Weights of a small GPT-style language model, trained from scratch on English Wikipedia.
Size: 9 layers, width 768, 12 heads of 64, MLP 3072 tanh GELU, vocabulary 10123, 72.1M parameters.
Architecture: LayerNorm before each block, biases, tied embeddings, normalized queries and keys.
MLP neurons of a small language model. Each row is named by its layer, matrix (down: output weights) and neuron, and shows model dimensions 0-255. Each number is 128 + 24 x the weight over its row's rms, rounded and kept within 0 to 255. Numbers have three digits each.
After each neuron's rows, "fires before" lists the tokens most often just after its 100 highest values on Wikipedia text that the model never trained on.

L3.down1255:135116125115149097137127139174138111120118132158110133175133095118110161101130169152148127111138137157098116112117139133133156119149119124121112170127085108065089135086143177146117125149137158114134136128127103095110121092124132103095138166118145150069151110179146113134147098193178142140101155137125135101156099109121103134105133076135163118149127110134130118119136124110150108095131146132183192161149129131161152156147132156083094169104157110155132133131140125159106112129151114137161096140119139155090141131142113111151150124154086136119079113094152149125160143136143121097100104183121140128158151167160163131162152117139151112113139143144116149149098111131101145129098100092124126076136158126144179126164115062165095122107123145129081127106138055100133134128169110
fires before: " |", " ", ";", "\n"

L3.down671:089106142099103119145131120141102162119134153119148128164124155142109152155097149154131136138119081090130122145120105101109119140138132153164154106119120122147116108110180100126129115122126138150116138145147116117113123153145117096147111143108113132164114095155127123119124140151135113129079114126155137149171142143156145164128093108138111121139116170164130093128123113152151139087129112156162110158164131113081145149147148124144093165128153129148123115145148122146136127110160087097132145138149137137096184142105142122155117143120100128105087127093103126071113118091135108129132077130151126149152146101128105097146147097086145093133079183141152169121152136108119139113140181126145142122088146100152194142124164084165113092137126168170139123114117165125101178146142169
fires before: " |", ")", ";", "%", "|"

L3.down2151:114137127123090118091128143141151119087120123156101105101108130103120123144133114108152119160125141104143144120076148151109140117116115132168133148124140074132153169129127113142135132156139128110127135130138138110081171086124118117108161147131116145123091106197124154144155129130182122092144111118168140168151149096138155142143121154089116114064121074137112135177102093110164100122132162082111135119093135107116159132145110117145103156140125173136131140134142094127083132132141156133091120120145115162109150078138103161132203177124119134137120113116116103116124135113140150133094154097109106160087180095121114137122115141125176135120151133162118126134093143121132145131123167122129169136140127174145127140148190131138123148132080169130173115127146155085160125117112136
fires before: " ", "\n"

L3.down8:136145100162099089140139137101115133113093123182144162143115121116139148123130101133134130153124170101091128135146132119150117113129129143121132129073165106110142158138165107130140121126149137129132106119102110132141133156126103095120138140143095126121093101116139134183154094151117136157082129118123126138139072110114118105115101152125147110169107140152185106111137134126144113159136147150164126117131102139135136129101134118148097090106170157131086129113166143154145100205143109133098104116163126129107150126116137152170132084145147161118091127171148149133084091115135135120143110156170140140169154122157125131150109105155093155131120117156121105108146139154131093161140126075119116148137128138143120091113095101151127137098120097137112119097125147099140079191134098
fires before: " ", "1", "0", "4", "2", "3"

L3.down963:097154089122082149150142132113154082129116117097113119121127172113115166128150162112138121168122159136130150152140106101140144126102091150098172143116111130138082110172127119097120189112124065082151148115127143144132188139152141119137123116139121126185094117148096112105129090155149124122132086123149124122131109130141146092165131149113118106108184100150144115122127114100131105170140089126118127125161135148109124138126122080127084187142173149117092149117165105143123106089119115124162103112177154107113110138116123125095092112134132127144112105133150129113082076151105162121148135088159131159129138127177091136181115114113139125126143143150126115148113155172102138094111091137118135107126151113127092127156100126122114120131122139157169134150095166117132117155142156
fires before: " |", "2", "\n", "1"

L3.down626:112090153115107137117142111078128139141103155114115145125136158130098107132121147163103141132152103122162121096103145126145103134137121119125140145087114153144084162092113150142143144142141108102123116159143154133120120102164152096144125093114130118121129129139074157150092090101136170129089136129094097129158112132153086104117136147128113121139114135155140097097137093181157131123165162126143127098129096105097082183142144132100111127137104100141125102148131148152119090165136106148155097128162145149087134155106109134143098127135113154102108137104211116132131170149143137100148091151166158154141168117152170182148146100126130133133134141115125108116133136096131109173146152121125099087152121112159146135127116101154121137102139143095136152077142110128143182131117107
fires before: " |", ")", " ", " S"

L3.down1089:129126152123136106109161131161140162120135096106161100157134154129149142120149131123071164104146127134153084134135150124095116120127071077119128130128115140131137157118161135113098109088148125124131099133120164125127127121108142132124139131066110158136089128175138147132133129112134124168147121120135150156115094110147116150093083125156154113211154129127093126119121111110153128125135162144138077133097141080147124143084137168163146148141156159141122165139134149074080086147131154101137110106113163109159149083151113139136106137122103116106095146118105093141132145125174090147148144174118128142139157142136106136121124123103125127136141106122096147105090093164121110114131146147123109133122173099129149132114129106088100115131125109104075182093133074119134124104136090
fires before: "1", "2", " ", " to"

L3.down1992:135100158150111159099114126149099120082091152125166139144168150150134105137121145131181110113104138121055116111136105157134122144139103187181079109116135153098153090111100139108090123139100132109101145145156145149169160131105121156133090116154132106122176132186149163139138140093142100097165088102129157108092099146118119129142143120108138127101138136101107134126128145109118145080112131127105092135088120104106131134143115173130090138169153097114112144122125121158120126133154139150132148139111150128142150140133173124086093147160114126146127127147132103096148085096165097145134145111085183157111109156107121100112184152153143136118130123129120130145134118161171149081139096142120110117122164178131150112098104122143124078136171138107139130095136143099153149111103107
fires before: "2", "1", "0", "9"

L3.down2354:106108121131114102125124156116143111121131109118127083149117127100103135120139118089139102141105130086110139141143130137124097140112142124141106148135125155111126116092155123091154125149125139147145128152166093127131053102130122155182142164113127100127157149139123104155107091140114131147050110135139122139153139157104136139124100136173128145122121146143160134115124080190099090121118134138136118088120183091143113187145121112170130095120158138139126141107116123100189115123175126094117139169126141127147126152079178139143129152116135159082129165138142099123133117117127091154141171159092127120162103137123161141138083127133129086139110132114137145168121123163145098155134116136130139099121101102155128149152117119153131133112132131118126135117136152145114089132187105
fires before: "1", " |", "2", "3", "7"

L3.down1918:109152093171136097141162164142107113158135077119103133121107102123113122121149140106122095157192112135182078131112155129167160132125150139102143178074121080104096135112082091148136161129095161142131166173154132123139114106154108133150087137150089159080086121131109138153160110152144160134127111139120113091140125118128134134130117122156147122139109139104150091135160121159109152095105129100093129126146119102120136159111138142085076144193137143139115158106119138135126120162106179143106106119108096138124147095103065121108122152116093104130153116117103147124114151083110125161117085096111113108137113114138083167144129108127154107124142146146114138118139139137134111115129105123091166101109131153137140152134176099142116102149110146129147124070105129131125106135100156
fires before: "\n", " |", " ", ".", "–", "2"

L3.down2245:135151140129144106126102123140176162120178149124107153186141068124145139136127176110129113094076080117141084167125163148140086139150141110140106136080163143143120148124152123118120111143154136114149123176143121149099112127120133160098058106158179101158088168125138115121125079132126118139125121118111118173156114128136146131131169167171190099142090157137140117143119159175097134115117125140144117099139103116106117108161101152165142126083131103141131158148159126140143126103170090118093131128145113167117142106181144140142128102152117143113130116127107163088116152142150152131128124184115167165105119140118107187109090137149106106109120103150147113135176154138102123168109109122123119169127132145145115115118112116112151134107109112100124088136116116151078140111103132
fires before: " ", " |", ")", "T"

L3.down1923:113165133139111148134137101142091100096145139143153131138129136083085136169132135113145151139121160118098128141129153119141102120114105134134094118115153117143108144105153121103117128120128151086115128149156094144113145111169143106065148114144139125167124134177159092152143140091135096153121131103133115120130082121139121140138131139092150128121134171139107132138143078173109158100114132142129106112111175113118125115081122125133125125136131137149118092140138163108159091102137132146148078181150113131186155130130141143091155146136100106052133151131123116137110111121155129140158096134143187135164119118126120083124152122132150125146116124148130162125109131142124113143146152093132108097139103146131141093109135113140097139097135121133138125117124132108130095144118110
fires before: "1", "2", "0", "9", "3", "8"

L3.down154:122112164087145175110075134126161140123184168087151136160129204106126125128144125133104134121111126136100142122146116175130128143115122099169143137150121097103190150102130105146111129119097080125144118138130162153141113142189129114108177125142129093103142174120188155140156145066118173137127137138161158139129081090157116114121118127129098145133136145130124147158144125108135151162143137141115132147147133126088109115114116108120108127142176128122137126121104111126090134086124108138110112083072123165146157152153087099149153112145127138085109122158149124102171129142120113127124123178095055136147136125096055120138121151139121144141155074149128081131094101105120125144147092136104115108125099108126118131138136112118131155156150152161164168113119136157100108099149124
fires before: "1", "2", "9", "8"

L3.down2308:135162140125118130123098124078075161086135133114127104145149114093117097183102093127164166101106138131169129113126087163119109134124111121136115157155157111100075167119075110133165127156113134116174117134155145121096130131113076165103101129071127098127139103155135096117094148111185143155095102113154111150143098099087116110077103144149101123116131135103156128133168126134142142106089148111148143116136142099115133126148130165135141159144138120158153116180120127143145129121154119132117127149119138181113122125145156124113118171108108116161115136130111124146126134105137148128146093146128141156173117092146081098125146103134140109135106087113170143099139152113114166155121184082105107131144117151140132061124119136127134102174146150178142074172156101142115133146109130
fires before: " |", " ", "0", ".", "\n", ","

L3.down1084:129122135123112117133137112134159114095117109162079143182081104135071153122096140121134104140123167122153097148097148163123135136144142127141114125122087117094108173143115118165128165158134111091158122114129105136156122112152107130127131092159136148110102089139137149121093093097153177147104091132094113136121100127123111144144120142146104121102136114116133119118083098149155130120122125076147150129108121114155122117063113146143126147107145130177096159110129102152121110146113109134123130157138157107117154156107077120180138156077140173081100102102122087119155114155088168173148151143124111150134142129114106120163124148142124143138146128099130096167112121130153165096110119103135175070161160159133134128131150137144141080117122151115160157114140155131113121139098128
fires before: " ", "\n", "|", "2", "born"

L3.down2603:124172105118101114150092160118158105139150123141187139133115090076110089107141128167094133100112145101160127101125137094139113147122142129129120153135143126087110132139108130097103159118123118104174112163087138118111117129147066107170065098137133143118093113116092111129104124155136092167101101153171143125102144076111141139118120138138126122164067126122129140157117124128129133114106098115074093104169107129113140117133147132161129134166129166089144117082116105110168159123134122144126139122165104131155143139186132101131087100138150091158154132140129109107126104114103126128088118122102105187119147104135111144060127183124123184126157092171164127138164114154189135102133143139124137120138121156135159147120129164115136125206123124118115141133093120135121128155126132
fires before: "1", " ", "2", "3", " the"

L3.down2940:145143129126120105119133144128080112123134137122129083115165125135077139134112144088176146123120123107131123121120144121120104165131122085117090142115132071146128113117129139066141129123114099116162111115169143116103113065106126139101131136105140113178151110149090092158091139143138114163112135099118180166174137133145156129123110153121104133145145127156132173129157109149147147121105112132131145169107132151131126168133156125136096131133125123158154100106133123138115115127150118162123136108144111131156106116146084129134144086141090120110109139089202101133122099095136146112139134126128106102112153120150090130152150127175127198122137159158106134118140119174136155136151116104125112105120150122145100167132124111071119100158107156126082076146085124107084131088119073
fires before: " ", "\n"

L3.down2215:148120129153131158130168153131100149130135097142148140103096134132168102128121109123122130099138109118137104103104107159139121100134174108116135141133143127115115173138096158126111114142132108128123076131109119102120106098195154144127162094141120155128181111137157153154111122122181134107109149144119113093153118124118102103093110098088061124157097168163153074067146074116150086133123154133174141112133146163127125118122143125133164100189113089149074154125129132143144139149124139116147151150174130200138156116174117146163115149124119131165158154122124111121108146097113164111150132141126155143143156125132115173115137124143130142130135126133158141059131131126136128154182116109156133174132144125122192122142137135091129113130103106151117146146112090138117125124104147
fires before: "-", "\n", "="

L3.down530:136148147111136137152119105125134137117141094127189114166102169106141131120141125089145102104131109155091135133138121154127183148138130077093126125146125104134127134123131143171138127107103128157117126104119090127152098084138087130163071121129118111160149111144140138103116127147126113113101183104159141110162147092112103136121100132132137160149101091119107138168156119059121155094158136091134112147154154108066074119120139154130146149178120062111126133118104146136134127192167139133120158140083130143124152168144122113139127140143133108103125087127134121130158111115150116094132122165116138100102097110131133112121140102081102102117141120102134141123093109123089135087119122162173088140078088127124146149082157114138138093095130124150120158129138150175122117151148123
fires before: "9", "8", "\n", "6"

L3.down2505:192110128140188074139115118145152139150165142102107132153110154103103160095123128073137102055146094141165071086138108121166106102129102137129132121097147123143117166119129110120156140152150147118110179116190120118137111117144132120074159157144157116091129092141118157119169128163150159091137155123161146147086106060090130149123089113153092159131097123142129109140158110118139127110118116128158175067111097125137160201190100119127146164128144148132126148133130111121158110128130104112087126162116129133116137162099121119125130130133117123144099131078146136156146152125149148137160133112127139104144163112176132127130163115129110141187111122075115111115099129158130152140096133123155134104141120117146133158110149090145140103131084130135083156136130106127127130124150088
fires before: " ", " |", "\n", "."

L3.down1519:125095121139165084189151120132144105106110098135122147159135108130136117078124143123147117119114102159102061122126115108113130131127149121104142150119109116105118124115112162165178106074126128156134142144119137082162075115132114110144168139178144162109175170137162119136155145122182147089154124121107113098128136140134119158144129110174108146135131092157122123152142108144106096168116065177120149163130106085118134132159107132098111179178113151118112142154123129138110105172132144118105100113124121116160146139135144138123122105111113180109132122128127146115079154120109133127133166154103137133127130164158105160100117153125136131114098072112137127108161102104127164094084103109123136104170107121124098093183102098110097109122102153131122144148119134159127089102106122
fires before: "|", "\n", "2", " was"

L3.down1826:123099157173123138147098077157154140105119139139134120114108134109115168135143151164172155145122168104131119096088128074070147144132142126149095165128138139113110106171117145178124103157070125121147137096138070130155163132154136162102157141141126126115102118133131139124166097120123158111093117145119122148088117125137099131149120097171134100128110107144141140168108125160124164085108127106142120107141113147152130110109137132176164109161109132134133118136129092153083106118126111157120126153057147158137134145133137116140092131105144131115087139128158110142124160141124115135111133135092125126127108158135130105126114156085143083120175150114110144133097150126152137097109136138145122161140115112128110137132069145129170130107103123111099143113117155136106153142153113
fires before: " |", ".", "-", "8", "0", ";"

L3.down1221:114104114147124115100134131093149142097119108088113168127129141127117162119124109139116129129179137108130160168140131155135107151129133122074125144141096120159134130162144122134100132102100140123139114155115167139154133160163160093143143106148104106104110101125131160104109089129162143163095126112136121097117148100142189168124104133101128133110115146134135156158057153134085085123087179152134077120139144153085122156146110125168119105122132105132092119096148125156144073144155147131147171142115137146153132134134134081111149138144105142132130142133143135115123107120096182140174114130145145147096091098150084118126103066110125124109108152135145112111120144173141116089121147129104141074111141119143093124132129117163124072122135143127152114078145129107124135133145101
fires before: "1", " ", "0", "9", "2"

L3.down1282:157172120082127128099145117136110122107138129095139138162148129066128129098106105140209121134128116162116106126083164149113138129128158104099098178120135138136095165114138134141141167142089147147131166179116172146115121106153093160150094145147150163120105119092111128138129135106107101117119118141160102162147135131127120135159106130131152115112134126185139132159103097151135129095146153116103167139132114131102151132119113139129098114119092119120148158175204136147155089165143133129131105122189142159121135136178166198116135127159131156138111118139130172087087083118164145174158110145129132182138134129117120128137114135161125115088099115151116156121149134110116099099100156095127073113109170155140082087117153140114091109131154150171110168075134115135105123108082137
fires before: " |", "\n", " (", " positions"

L3.down2461:100148116162147128129114086144107106175159127135172113094109134134113085146112139127070136127146183167115102164133149136119105148148138121139113196137102097116124120111105145164109126107126143134143104159125138114144107126166128145106110112131119146174105086081122124135143126156148102138093164104096145130110124119135111145177126163165145156133114113129145108140085100121181137089099134134119137135140099143120128141091131192177122097093133132089162090121117108144141129152128133105090154145115112143141194141126122121179152117119144158142116116111102062108166140141083099138156130150147103154098117117146121131179081119130076150140085145088156136095133106121167163097150088128158137118172127133138132123119135112128108117120129131127138152114106154124104116122152151
fires before: " ", "\n", " −", "|", "1", "2"

L3.down2641:100151137103135132118127132165105167146104149164160101162107122085123094140133119125103086159103114106149103109128146167155108077125141146137134140111135165119111101098123121138126136121102128104166130134134125092152105106113143172143161141122117144164093081178079082105130132134124095103128132124113152162145084144105106121180137122165118100155122154121145102101118123100128142131097161147151156182140153145142157123135104123161098132133171150116100098216175165108119147120143134121105099153141160168141115093114145143173136128154099086090112156079116094082103149111160093100133159152099113120144137147139130173122125146132103124123121148137150158138131112136130135127113123126139097107137168143113135133162098117143123112102122128079143103112129118161118104137166129
fires before: "9", "2", "1", "0", "6", "7"

L3.down1645:134084141141166118137126130092077105114130086121106123116138135145113158141095146128116136139089124122146116154149097115098132117117130093118130128154116124120083138131096147131133126117151167137095128102146148137142115139126127126100106139098143119128138117167127119152156174094147111099110122129104138128140109130117085111155153113126082153156115114150168087137098119128132130129111104155142128096110126051107163147153134123135117135113137164169150108130175125124134117144091139161125110138153174174127153139160139117141099122137116183134112136140158124103083146129147106146147101105140109111145181131135152141101101127156157112139140128123136149109152124137087127106072196126143135167116115117125176159153121098123095081131058099177114147113089157109145091131166154
fires before: "|", "-", "|---|---|---|---|---|---|", "\n"

L3.down2822:109112131089142153128074108184102164146147079143169115132086155116162113152137119083157146115117128140119119138127135091168161130133147129087129123136142114121091156155130109110134117138082105148145117105130113106150139113134113177094116127152152120154123109125148142137170122165103151114096150113147131119135127117157131137147109136141116081093138155127156137138128158098142167114117130103126155112116109130135082153158115138115157101109102153155113118172116143184116122158147154149129133153147124211128139153109134167147130097131122085134147122132120111110164135097149146128167119189106134116105144080143135127112146132122153120128095121080159120158147123143142153139128087137155124081134163144130133153154118123113097109142109106100127127104134108127120118149145115
fires before: "0", "9", "2", "1", "WE", "orth"

L3.down257:153096094083088119149121114130145093135113121129160193136128118108120135160099117143141147119122121156142141107121131107129192131128166116085117105105159090126123157130165129129097173154125112106125108137120072129115105095143102130135137144101152135131087143129122165114149086125190143140098120113159144091125077094122134167144135103138116148163139163093164151098144123105103097126134157099154138125136136126114110119127141127133154156132099126130109095107129135115129165174152138151126092166145138123089161127097160055154134127150132112111134173129158098166164161121118142124127117171099143095130125128134116138186110137140133112131141194154110150123063140131154101100127117154129146173161114149129128086129095131179127145087118139167115144159098104112084105137170173
fires before: " |", "0", "2", "9", "1", " "

L3.down1318:093164152141104185122119134112129152114156124155128121135126118153137146131139127107093127131120129161144118140109128177153082127122160145111067147165134129155133137131116118097088132148120150120114109158157146156114093129100093109145113150108162126118091124173147110124122074077146149127118135141148110157121136080135138111128114134105151072094140129141099145123165131115142137097161185144130119136111059132174116109137140095118175132133146167120181162146130148105129127134170124130133121119130132144102094120150097127135128085105128107126121156091130109133136128113160155114087114143107163131101137147090091120140154111151122100163132127115109172136123121136137155146093120053107118148138158158116132113141145116112096132094144106115156112101130121139169134132122142
fires before: " ", " |", "\n"

L3.down2283:144098129079117117148135154144094107104143143120105138123114162094116135114126126114146128133107107105158150162125144162124141126143127130127135148134109135102150137123131173126102138149075109123092161096111134107155176113120113164125107092148156124128083099174113164118120161096089127144142135113137140140156090129094108119112138145139123116131124124111169106126130166099164129092124142161149141090151116104157101107118158106107134112124130181141110151120141112127144131130091131116085128089164138134123162145115108145174136145178097119095137124146122157111157101133124087118140152098094104134118176121141119159159118138142138130116115150105134162138155172148140180107092084151105138094165123146115158125112104126154149136146107156127139136118145105163104129133152161
fires before: "6", "9", "7", "4", "5", "8"

L3.down1771:101161136114126153094124106161139095094150140123118135167105114154139144107115121150169117106083137164091128148136138139118136124140141119096090103152120134067102120105131129103113161149142124142130091126092145151149119106153159120100113129146111163125153114160127150137130149152154109165104069151129139135134128138137113135170139133155132129143144114154166065144114078105117112120115128121161171135144105166157112145091128103145183126136138126152129121156110101130148106123159116095140121091123178132116119146148122135177162118116120170128139092127132148094108141082131117151134111145131064119101116137160131124144130123208144153118120134133094118107172117139129123083157133119124144121139120126134092126129169108157108126154122123146100188109093169127140131183149142
fires before: "\n", " \"", " as", " C", "0", " |"

L3.down1628:119105112146170117121138127161091137125143095170146138142117150058133106150123121139116117110163146100132160088152124170147116150137097109107190135134141148130141149125120125126142127118121143125130144094116107115127101123174132156153122146143109103115159105128164142106141136141083113156110104156175176106116143131118163130113135125064119175109137127102151150136142090104154160063132131147174147140146141125117109106127108116097122136161127124122107128127124142114131136150149159141200166158192095133121142137104126151112142120137105133161146161083134125114113112138119120125101170129091158123113110103204149168123104101131085092160136113142173117095116162100097123123154109132141134143111087161123141144104156153150125117125118143085126124138094072104157087074117101
fires before: " of", ",", ".", " to", " in"

L3.down2010:097118173135109159118137108165129130140100143110116103078127152147169111170138136161123136116103177134112122145120120127108147134119072132140137095130101095131124150118122143153114177079104102129123133142145111135112137117153114151136067111172141144170105111128135141105111163115109136144117150112101142095140147097151164139135105143094096136112138145114161100143076158129113138165079104132142123117149130111131130153076149153114154150173132133106111121146103130136150087132098143133153137138150093149100158123087087140144119097084112157172103095116111103106146158147104134157114143133150159119141101089113153145137138125109149146119159139109124162055102145094090142147127121133141171138116133185115141139125149148117100130102108152127152096135125145141131124114141136
fires before: " by", " in", " after", " to", " as", " for"

L3.down2893:141129118094100173148109140117118117110086153128141126145152088142128143105132154144126084125122153148126087164144097141114117174168143139097091184167139138136097160120113130112106126133135130123102106119151128126112099120173154119107104081144106118138160113144147147095093103082143141092110155153083149107160108056140097069147173123112113096131108113096136115156115162135160133152099143143151146111130114127127103174159125161160155134149113154125097129112147110109131131104101141126146092166137132153123109113135141147155113119165111107117133107123147130115125088108112114129109126153112129130106136112125136150159150137176115150150118149141115142124104152153107154102150184154135105132156124135120141112135144109114104123143124153135153116091133108139083137142132135
fires before: " ", " the", " a", "\n", " that", "N"

L3.down1638:180132094136147108180133147099115116167130111113104124121143094146144080155122146143116095132153116156126120127109143142121128137112170135116175124141106123102122107126136144152107104141129104140093108071118110150143124088117128132141125137145128105105116107172110114130124111145083134140105072123148124114133117128131188097125099105113140140143115068168166118126138113106184075105086079105148101103120143086114108155184133138130130155120119132150131120113140121144144145175089141168105151105165119125119128119167084103127095121147153126160105137112157133119168148129107110093150108119096155095155140083143121147177131127151107085136110145136141081140092165117107146129141130157114134098113116123171154153114137139162160115113102123151114135163076117128102121143126142
fires before: " |", "|---|---|---|---|---|---|", "|", "|---|---|---|", "|---|---|---|---|---|", "|---|---|---|---|"

L3.down2069:102167138140123144133130098156133113096127147125181115156101113093131120100136117123138130136112148109170156115156137133105136136134156130111090120157155125139133145140113099107119180128075143138091128173107093154133114157183093083095092108117104127102113140144129154173110092148147149146121116103126097106135123143129094085126131124111166166122127129121075153143150119170067123104134150118122140094161101081067069110130137113126161125154125114084137097092153097128120139101117158107106132131121166134144150141157163156184146125164138098093140143115138146159140136124134121138137114102141107134103121124127161142145130112153111123124185126119108129122094147141121154076101099165145098120104101170152120151098118121138134101102145134142099108132127169091144146167143108
fires before: "9", "0", "8", " |", "3"

L3.down2558:142163121093163113183149137148152134122142105120153115092117133144104131128129173121143129115116121159076095108149127109145128142112101129116136135155140124093179186109128199152139098147123099124142110092122100153124105067134143132167122160137111116154120126108131197140164144123131116137177154139131143143172106104156125168095129137139113116101129137105134149155150165131109110106205136072153162133138134124128160115121109133125137116130141122145126099132130153125136125158110112132122164091106105150127115171112112146161142104156138106148112115103120095129175123088117128120143125154162116092148163095127119101134120130154143162119149131129160155115112154085151161131111144119118119117177184125128136139113107154129104072149145116131113139131145150117097140144131119
fires before: "2", "1"

L3.down830:129108112110116144131151168145132092132174133134129116137130137115123093113123124117127112138117181117131107119177137110120111130125120075186119144145128107104100138143120114173110121089155110096163130163136145135139150147118077112113112093148155140151085147123125137089134158089118103170092156105097103124118147108148146148143115087100118155176101107144101147121114130168100153124095144109123097117112107157101153152089176158132143130159086140082127130102101140155165132108117162132174122173117134115115136132169114154122147123145096129157147100118118137108091108125145172127137107145163101141125143140162074111125156133158113128082123144133114128105121184151152133097082157084099092149083130144133133153114128100090111133144103132131147147094110171129081115087149120
fires before: " ", "1", "2"

L3.down366:107144126122119188143123137115098174140161115175141126103106118122122072156110165122109081128137121152144107165151136149142167147133108101212138137114106121114103142094156109104120111137108080171132171103141118154141110117111140206125116122142124151147141171115142094098073166119112110143070115128153154147166169139128138142118129204150126073128117109127146149163140142124130155158073119104076098152163093111133124123130108151149146140140106147135140135135120092105158116104139100178149113143090088118117135090127137135121176117140142113125134139120111122148145121115139122151142125090080172117102143134157080118117129100170127139100148113121123122141122163155118140118137089165130093091120116133154105141107140152071087112118114101123137099137098132153092125116163144
fires before: "|", "\n", " ", " |"

L3.down2719:102106113120133116145128133114161074142108107157141126112087093150111080119104127126122126153149097145142133119129109125147149138128108151144107145115138159124142099073152179129123171156146145126144147130105089177096148117186084106130101122120088147119109101149177095132153123137146155131118149119138139145135135118140104122136121177102109117091129177121119123146112181149135134097134114096106139100135139135113131140142140114131127126176120128128133137117107105157167122136136128095117098083132104133114109103106103104169103130114107133126101126148103098117182143139142108138118096113104080121150125128122095130114117153093120144157157136141125117121139114109137148169092141132137113156160177114137148119131153127144123120161122173164158137097128106119122153161123109
fires before: "0", "2", "4", "8"

L3.down1523:205128154148134108081105125152140130143156113162147103189116118140115145147115107091106140115095134117076110141107119141122112149131104127141160147108116120149151124113101114129166105105118103119125106134195159134127145104110187122086135128126116148121116145128153123101098105120083140116085096140126129147070135133149132099113116102090138125187119135182167100087134129063127170105084125155099099115139149119155138141088129153108120143126098118115120123153125125163110136172119132086168154161124127089134130109151150125137134142146127156144090173102144089132134078094137126144158115143115142118105113106152165128159108156145136119126122096124132099131123162151148122149194126109127123152087127111114126122139121171156124146131150074108075135136172135131134101118133115
fires before: " |", "1", " Candidate", "2", " ", "5"

L3.down904:139106143157108142134158140157112144143096140137144116120121148148099119148146134106117130150149110134130157116098095112127165139142110153098185133112098142123087111112134076148128114132129145142085128102150108164086094142161096132147145052135091111141162080151106167144112095103131175131096114076160105156141150144142109133147109156111102115115078110094129124144152092136180151126108160107135107120129144104109145097125133126089140147164109127170091136152119119141127172119128138159153121154145122149110185149095090126167096167126127109153112171130082111086181153120142068130134119115148156118090124120149131129124107122120123095144103162134122101156103158125180144117139129150120150133141143129101071129138146108147116141119069115100158132125163132140089137150124104
fires before: " |", ")", " ", ",", " of", "'"

L3.down275:131108098130126157079169108110108116106136112126120073130086125114153132102098139142114129124100110105156097135138132127121168122123100052115130128094126134150069154140137091126116119141121155147121171137136136136130109165133112163121117162116119119142115150149116091119140119139127122111062110120096148138153134119120110135189123158165144122155073139155144107143121082174095122106117110168126114098193085124137135161114138138144139143170124197117117120121152140148116149141143147129158122185146106173131163121117167172137121099129115120139171129138122158123053112118149124129175112093108107110114163162137173123120103148142143149124106106145125144110110139162154130150141146122145132127131153107111138165124168145177097134112126111159088095144073153136141090122123140
fires before: "|", "\n"

L3.down1757:087089152106149121123131088163115124173129098121180139167132161126100164083111153146091185133169130136103143119137189135138125112135174116098123110133121116087112180179129107146128103094101117130140105142157111102142125109149149152124160141169106157098118124113127134119163109155126061101136118116135133127089129124123137166157138116129119133134128158098156143147105110128136148157113180149123172179101119109169149160148106133134105083111129153161112127147132102105139086134115149107118148138174133149107136135133113136120124121085110076140109126117144124093119091126132142131105128167161114148115101133137139141143110168086130084105135137101094106194105119187115078098138119174090194128129130153116107082149130118140133093118128152117094184103127100147177144112140121
fires before: "1", "0", "2", "9", "3"

L3.down409:131162107142123152135117162133089124163084141154170090158081145118122087157072110122159137158139143119144143123154102107124165126123100109163111162111146114113130101118115117128135116093087098135133120116134131179108101146139108195125108125163095158198105130146121087126142121122109083153085126141175111111133125159136110102120127127151141115129130120108167163132138120121114168113102129076114104163125136140131090129119130138128186095138164147146162145100131153127089169120116127129098163106110120141160147120124162121147127129185126081119138111130115115131157164098141146116173128105074092139083133119150121150075102084179140106126144140151154127133138113125086116140155150151069110125067120137148086100080137152138128130140136092099098125131133127113145107093073147
fires before: "\n", " ", "0", " |"

L3.down2348:196074119150155096111132137134120147118189128150116150158103145112109068126147138138154126141147125119152090116150186122136139152139180173155125139119133131125135132119096118141162124105123129141125123156162103117138102072114142138138101105142133117140121115089112101128155118098122166106059112153095125148164155134124154154182088135145143142108088075126114125135141094141105142103131140115088120135121126108100118137134135155166095143155148132154120148133151128158123107146126121104102173123119101130156165114127151106174110148125122129123136076128112102114097144141157126126130109115127111180124144114158112151111124131099124117117125139125124113108148102142157130126120116132137144119123174170127126200134159119101104106131111097140187151066139088134126102108125124
fires before: "\n", " ", " The", " |", " He"